MLP neurons of a small language model. Each row is named by its layer, matrix (gate and up: input weights; down: output weights) and neuron, and shows model dimensions 544-607. Each number is 128 + 24 x the weight over its row's rms, rounded and kept within 0 to 255. A neuron's up and down rows have the sign that makes its largest values positive.
After each neuron's rows, "fires on" lists the tokens most often at its 100 highest values on Wikipedia text that the model never trained on. A number after a token or word is its count.

L4.gate498 [ 92 140 120 134 138 148 114 149 175 134 173 121 168 126 137 121 157 116 151  99 132 135 115 143 166 110 101 105 132 114 143 117 131 123  89 109 129 130  87 151 136 129  93 100 175 133 134  91 180 121 158 142 140 148 133 109 128 135 108  80 135 147 123 156]
L4.up498 [172 124 168 119 146 145 114 118 124 121 160 107 128 122 174 120 157 129 144 120 138 155  98 116 125 123 109 136 124 104  92 135 145 176 107  98  73 143 103 103 142 153 129 149 128 140 102 124 122 118  74 167 136 144 177 105 124 134 129 128  95 108 115 127]
L4.down498 [121 150 137 114 110 150  97 146 122 130 132 110 107  75 174 141 131 146 129  92 138 115 121 127 125 116 166 107 146 184 117  85  96 157 124 142 119 117 138 151 154 115 132 117 139 126  79 124 136 158 114 118 130 107 128 135 151 153 124 157 104 121 135  94]
fires on: " and" 45, "ol" 6, " as" 5, " one" 5, "," 5, " part" 4

L4.gate1285 [109  98 139 191 116  99  88 106 124 121 112 117 155 153 184 188 117 117 145  93 136 110  81 152 158 164 113 140 160 137 122 161 153 121 156 175 126 133 107 122 118 128 144 157 112 137 103 127 146 128 133 153 115  81 126 100 187 138 150 125 121 118 124  98]
L4.up1285 [137 148 115 119 145 140 145  91 137 143 121 132 113 121 144 133 108 129  84 100 125 152 128 107 148 144 144 119  80 123 109  92 124  86 115 148 137 118  94 160 134 127 129 131 157 164 118  94 179  77  96 153 157 123 126  62 133 171 125 132 149 106 115 128]
L4.down1285 [133 117 141 132 117 149 124 124 170 107 145 133 141 106 120 142 125 106 166  90 147 124 125 129 153  83 124 120 131 148  81  91 155 127 155 139  96  83 109 127  89 139 142 172 130 131 159 120 165 131 153 109 135  78 108 122 129 132 163 157 108 129 166  96]
fires on: " of" 18, " her" 17, "s" 17, " his" 13, " and" 10, "'" 9

L4.gate1219 [138  98 132 137 103 127 109 149 108 156 188  88 149  90  97 135 102 135 162 145 134 121  78 164 105 157 149 123 139 117  94 170 106 139 164 136 129  94 103 125 126 173 126 115 124 167 122 129 124 143  95 143 162 183 138 114 125 140 106 128  86  65 121  61]
L4.up1219 [123 133 173 141 159 139 127 114 133 105 101 105 114 153 110 149 136 113 113 149 122 155 136 150 122 111  95 171 119 135 162 108 114  96 153 108 167 166 104 155 118 126 131  76 149 103 145 121 116 139 125 127 103 152 137 121 165 115 206 152 110  98 119 125]
L4.down1219 [141 106 114 132 108 126 144 111 182 145 108 184 144 170 140 165  82 134 162  84 116 156  89 165 131  99 139 108 126 136 161 122 132 168 106 135 127 126 148 107 118 146 126 119 113 153 127 136 157 120 150 141 130 119 110 131 157 121 123 114 138 119 149 134]
fires on: "-" 34, "w" 9, " Sh" 9, " H" 5, " Gw" 4

L4.gate915 [105 125 116 134 140 126 140 136 155  85 141 128 104 113 153 145 121 154 105 126 134 129 142 102 114 116 115 115 146 145 119 130 115 109 106 109 122 191 102 137 165  69  96 131 188  98 138 111  76 118 113 140  78 113 122 105 164 136 155 105 131 103 148 116]
L4.up915 [101 157 155 157 105 150 120 153 155 125 201 152 102 139 142 123 114 135  89 162 172 102 130 148 115 167 161 122 173 171 131 116 142 138 138 156 101 120 139 195 132 149 155 150  89 153  98 148 105 143 141 148 139 143 114 156 119 146 182 129  96 108 158 165]
L4.down915 [ 85 149 158 130 130 136 104  95 121 172 145 136  95 142 114 120  96 106 135 144 192 104 151  79 119 157  98 149 148  69 102 113  92 103 152 132  98 113 148 110 147 119 124 137 138 160 147 141 116 191 119 151  98 104  75 135 113 133 165 112 109 155  90 142]
fires on: " was" 23, "R" 21, "w" 16, "W" 13, "n" 8, " d" 6

L4.gate1016 [111 189 136 135 150 135 129 126 164 118 183 121 109 162 109  90 111 142 103  99 163 117 130  88 105 143 155 131 115 144 162 128 109 120  90 111 103 163 116 118 159 152 119 157 161 115 130 128 104 158 149 118 107 159 128 130 180 129 112 149 153 163 157 129]
L4.up1016 [128 141 160 130 143 133 130 158 135 130 162  96 129  80 109 115  96  87 110 144 158 139 110 135 142 113 123 105  97 100 133 100 131 120 141  88 146 121 112 109  73 147  93 113 141 151 124 107  99 152 138 171 147 119 116 138 121 104 146 126 128  93  92 125]
L4.down1016 [108 126 146 130  99 128 156 132 104  90 106 149 130 126 139 164 104 148 156 115 145  90 113  87 131 107 133 108 134 136 124 144 121 150 111 119 132 111 157 154 117 126  78 110 107 121 116 117 156 131  95  89 122 153 116 162 121 122 160 130 164 164 119 141]
fires on: " W" 70, "W" 16, " w" 4

L4.gate1071 [123 111 119 158 150 180 162 124 158 107 136 111 144 118 100 149 112  96 130 138 133 122 132 180 122 115  91 154 109 155 152 145 136 114  97 173 119 184 128 108 139 119 142 130 131 106 156 128 138 189 160 157 129  93 139 120 114 136 137 125 127 109 105  99]
L4.up1071 [124 156  95 138 167 126 121 131 144  90 146  93 164 127 148 123 154 143 140 108 127 110 117  94 114 109 119 134 124 132  88 117 144 135 124 143 158 155  95 108 139 112 136 127 127 175 100 114 110 157 114 137 116  99 136 179 153 140  94 151 135 159 115 137]
L4.down1071 [116 126 136 130 169 105 138 148 107 112 121 174 129 140 155 144 136 108 132 150 145  85 135 111 103 106 104 116 113 130 155 147 149 122 164  92 111  91 134 103 132 139  97 145 137 111 107 130  85 163 119 163 105 103 178 143 122 111 135 155 135 134 146 133]
fires on: " was" 18, "," 15, " were" 13, " of" 11, " to" 7

L4.gate215 [159 140 111 122 159 124 126 128 172  75 159 112 135 145  85 138 150 118 114  80 102 108 146 182 125 168 125 150 153 157  99  87 101 122 158  78 151  64 123 127 151  94 124  80 111 150  93  49  86 112 158  96  79 129 165 134  91 131 135 109 110 148 168  76]
L4.up215 [102  95 139 134 150 142 147 119 102 136 141  93  99 134 111 146 168 116  74 128 151 121 130 112 143 148 115 110 108 133 107 121 130 155 137 137 140 178 137 120 137 191 173 142 134 124 136  96 127 118 115 131 114 165 146 118 128 167 128 105 130 145 122 144]
L4.down215 [122 135 130 159 143  84 133 133  98 123 154 102 127 140  94 134  96  98 154 121 132 122 106 152 134 129  96 128  93 161 102 107 130 147 141 106 222 101 172 146 132 139 133 113 126 141 109 106 103 122 163 118 184 124 125 110  64 148 129  62 115  81 124 117]
fires on: "-" 43, "7" 11, "9" 7, "6" 7, "1" 6, "0" 6

L4.gate67 [ 86 118 198 160 132  92 115 111 135 147 156 161 123 148 144 143 128 153 147 101 139 175 109 147 153 137 124 112 121 122 118  93 130  89 144  95  60 138 130  98 135 151 113 126 136  94  72 116 117 129 126  75 125 112 111 115 141 109  92  94 163  92 147 144]
L4.up67 [183 104 148 140  82 145 142 117 116 148 122 117  95 137 148 137 140  73 139 154 169 115 107 117 188 113 171 131 148 148 106 118 133 128 135 117  94 159  99 152  78 145 202 119 138 102 119 105 154 124 135 141 129 118 124 125 136 113 139 126 147  90 124 154]
L4.down67 [102 157 131 137 161 141 145 148 157 114 122 125 107 166 141 105 138 161 138 140 151 182 127 137 103 150 147 125 166 138 108 111 122  97 146 140  90 114 159 143 135 111 149 148 121 163 103 115 134 141 181 131 149 137 154 129 119 133 125 127 151 137 144 138]
fires on: " his" 41, " was" 11, " her" 8, "er" 7, "s" 6, "ard" 4

L4.gate523 [162 139 109  92 120 170  99 141 156 107 133 109 128  68 144 135 132 123 141 152 103 129 132 113 131 141 147 153 155 117 160 127 143  92  89 147  93 113  95 118 123 112 116  94 118 139 142  77 138 144 147 140 122  99 107  69  94 167 160 134 148 146 125 148]
L4.up523 [117 181 145 156 117 136  74 118 138 159 112 117 149 131 146 174 119 128  93 176 119 102 144 141  89 122 105 155 156 120 108 116 121 149 127 143 104 116 117 107 149 123 132 135 100 150  91 106 152 126 139 109 122 118 146  78  99 100 131 143 147  94 111 141]
L4.down523 [131 148 123 120 149 159 106 126 176  96 129  93 128 169 144 149 133  99 139 149 123 134 149  85  99 102 111 147 104 101 134  98 148 159 125 170 109 102 113 118 133 119 114 108 127 126 137  84  95 132 226 105 151 103 100  68  82 141 155 135 132 146 118 104]
fires on: "," 42, "-" 20, "ina" 7, " and" 7, "ulus" 4

L4.gate779 [147 127 109 146  98 144  76 147 129 173 119 118  96 113 110 128 150 125 110 165  98  91 160 119 146 126 111 105 146 155 166 163 139 112 160 113 151 117 118 182  88 167 140 137 131 151 127 177 119 138  96 102 136 150  99 103 130 123 101 102 157 114 131 136]
L4.up779 [109 154 169 153 126 157 112 114 154 175 111 122 150  95 122 145 155 137 109 104 157 111 160 127 118 132 105  70 144 104 182 152 100 102  91 152  47 111  82 146 162 105 119 107 140 115 118 159 121 168 169 110 102 121 127 139 148 104 151 127  82 109 124  99]
L4.down779 [108  79 101 136 135 118  98 171 110 164 152 137  67 168 103 139 114  96 116 145 101 125 159 149 140 112 124 140 124 136 101 122 136 129 127 128 159  93 151 173 113 150 139 133 105 148 149 112 103 128  84 101 138 142 101  60 100 122  81 142 154 131 128 149]
fires on: "o" 46, " co" 12, " Vice" 6, "yo" 6, " Co" 5

L4.gate502 [136 139  77 143 127 141 118 125 120 146 135 159 121 119 177 141 167 155 115 119 109 144  93 184 128 134 101 105 145 103 137 162 129 142 141 161  77 124  98 125 133 154 173 135 177 115 130 119 136 139 129 169 150 173 130 145 155  95  99 112  95  91 142 124]
L4.up502 [115 173  82 132 140  63  71 110 170 134 116 104 129  85 156 116 141 120  99 128 170 110 143 129 108 194 109  98 135 135 108 134 107 134  71 139 121 138 139 117 131 145 189 121 110 175 108 101 132 171 142 139 104  82 103 159 127 149 173 142 163 127 109 136]
L4.down502 [175 149 149 123 160 151 133  83 127 189 140  69 112 106 112 116 113 124 100 117 131 134 135 107 138 133 128  86 111  98 126 146 139 125 127 147 106 154 135 162 128 145 169 138 123 166 166 127 118 165 168 146 140  99 127 154 164 163 158 124 135 127 127 157]
fires on: " of" 27, " on" 15, "," 8, "-" 6, ";" 6, " about" 4

L4.gate1315 [154  87 113 135 165 144 137 141  88 157  86 159 133 144 125 116 125 129 150 128 112 131 142 148 128 120 116  86 127 115 138 142  96 124 134 102 110 166 101 156 119 131 133 123 120 142 112 181  84  88 115 112 143  93 143 137  84 140 183 105  88 137 125 104]
L4.up1315 [148  86 129  86 142 150 148 180 157 167 101 147 104 124  75 126 139 113 139 147 147  74 173 141 134  83 151 107 152 147 152 112 115 120 135 133 120 160 126 122 129 154 114 137 139 133 131 135 118 142 162 154 140  85 134 157 159 139 142 108 149 130 152  96]
L4.down1315 [ 97 113 132 218 141  83 119 141 144 154 136 112 124 121 173 146 159 133 116 165 115 150 166 188 169 134 163 121  99 102 136 103 143 117 120 109 144 109 151 132 147 132 101  82 146 118 146 128 114 163  73  98 138 124 112 132 134  90 159 144 175 153 136 127]
fires on: " Bo" 23, "o" 20, " Co" 18, " co" 8

L4.gate1349 [120 153 171 127 112 129 154  83 139 160 130 160  88 136 117  96 105 121 174 111 104 119 131 154 171 141 114 112 108 150 133 134 100 113 107 147 138 105 104 155 130 127 134 142 127 137 147 128 127 167 158  88 117 122  95 149 135 133 158 148  83 144 150 160]
L4.up1349 [134 139 128 100 121 131 149 123 127 116 115 106 116 174 144 170 136 132 125 176 143 133 175 106 119  82 121 167  84 119 143  87 124  71 167 177 109 173 134 134 115 133 131 134 136 142 153 114  99 178  94 104 116 113 125 121 166 155  92 151 126 106 154 112]
L4.down1349 [157 136 142 117 140 145 131 140 183 125 135 129 110 113 155  99 107 121  93 150 108 121 132 149 119 107 137 128 121 141 154 135 153 176  80 130 143 136 135 109 104 163 151 150 136 125 129 110 110 101 132 113 102 154 125  94 120 156 153 104 144 109 142 135]
fires on: " H" 100

L4.gate640 [152  73 125 123 122 158  99 106 159 134 107 139 140 162 123 126 130 122 168 110 142 102 106 193 136 112 148 131 122 171  99 104 142 136 136 133 122 102 129 172 149 108 141 149 152 108 124 110 175 147 162 140 104 106 148 116 129 137 114 167 170 140 143 134]
L4.up640 [125 137 100 149 161 168 108  95 123 119 156 142 130  73 162 139  98  86 145 198 138 173 150 126 173 100 168 112 136 122 157 128 135 104 123 114 128 158  99 100 146 139 157 153 199  98 108 129  93 105 121 109 114 115 149 155 113 107 144 138 128 137 135 158]
L4.down640 [ 97 114 125 110 180 156 124  86 123  79 100  92 151 131 145 137 125 125 130 142 150 141 154 117 119 151 166 115 119 177 151 121 133 136 174 122 101 111 142 115 104 143 126 196 112  86 126 139 110 147 124 120 126 116 154 119 134  96 140 152 136 159 157  93]
fires on: "," 20, " that" 17, " to" 15, " in" 5, " a" 4

L4.gate624 [110 101 112  87 130  95 115 127 178  63 123 142  68  80 115 142 142 115 101 145 124 155  83 136 147 140 150 106 151 128 135  78  97 126 140 118  77 119  97 141 100 169 130 125 151 154 123 105 106 154 169 132 150 100 150 118 135 141 164 145  87 131 149 150]
L4.up624 [131 145 108 117 150 129 174 128 147 145 121 131 147 175 175 170  97 112 139 155 110 118 125 145 115 147  72 102  52 124 153 126 123 159 114 119 108 108  93 124 109 142 166 138 132 129 144 130 105 149 134 110 147 147 126 162 113 112 132 120 138 131 112 172]
L4.down624 [141 155 110  97 188 125 150 111  96 134 138 152 119 149 135 142 124 142 134  99 127 145 129 144 121 138 158 141 110 112 115 157 176 161 118 157 109 103 131 118 152 132 103 102 170 179 137  99 134 102 151 138 144  95 156 131 125 114 118 126 109 105 127 175]
fires on: "," 31, " and" 17, " body" 4, " of" 4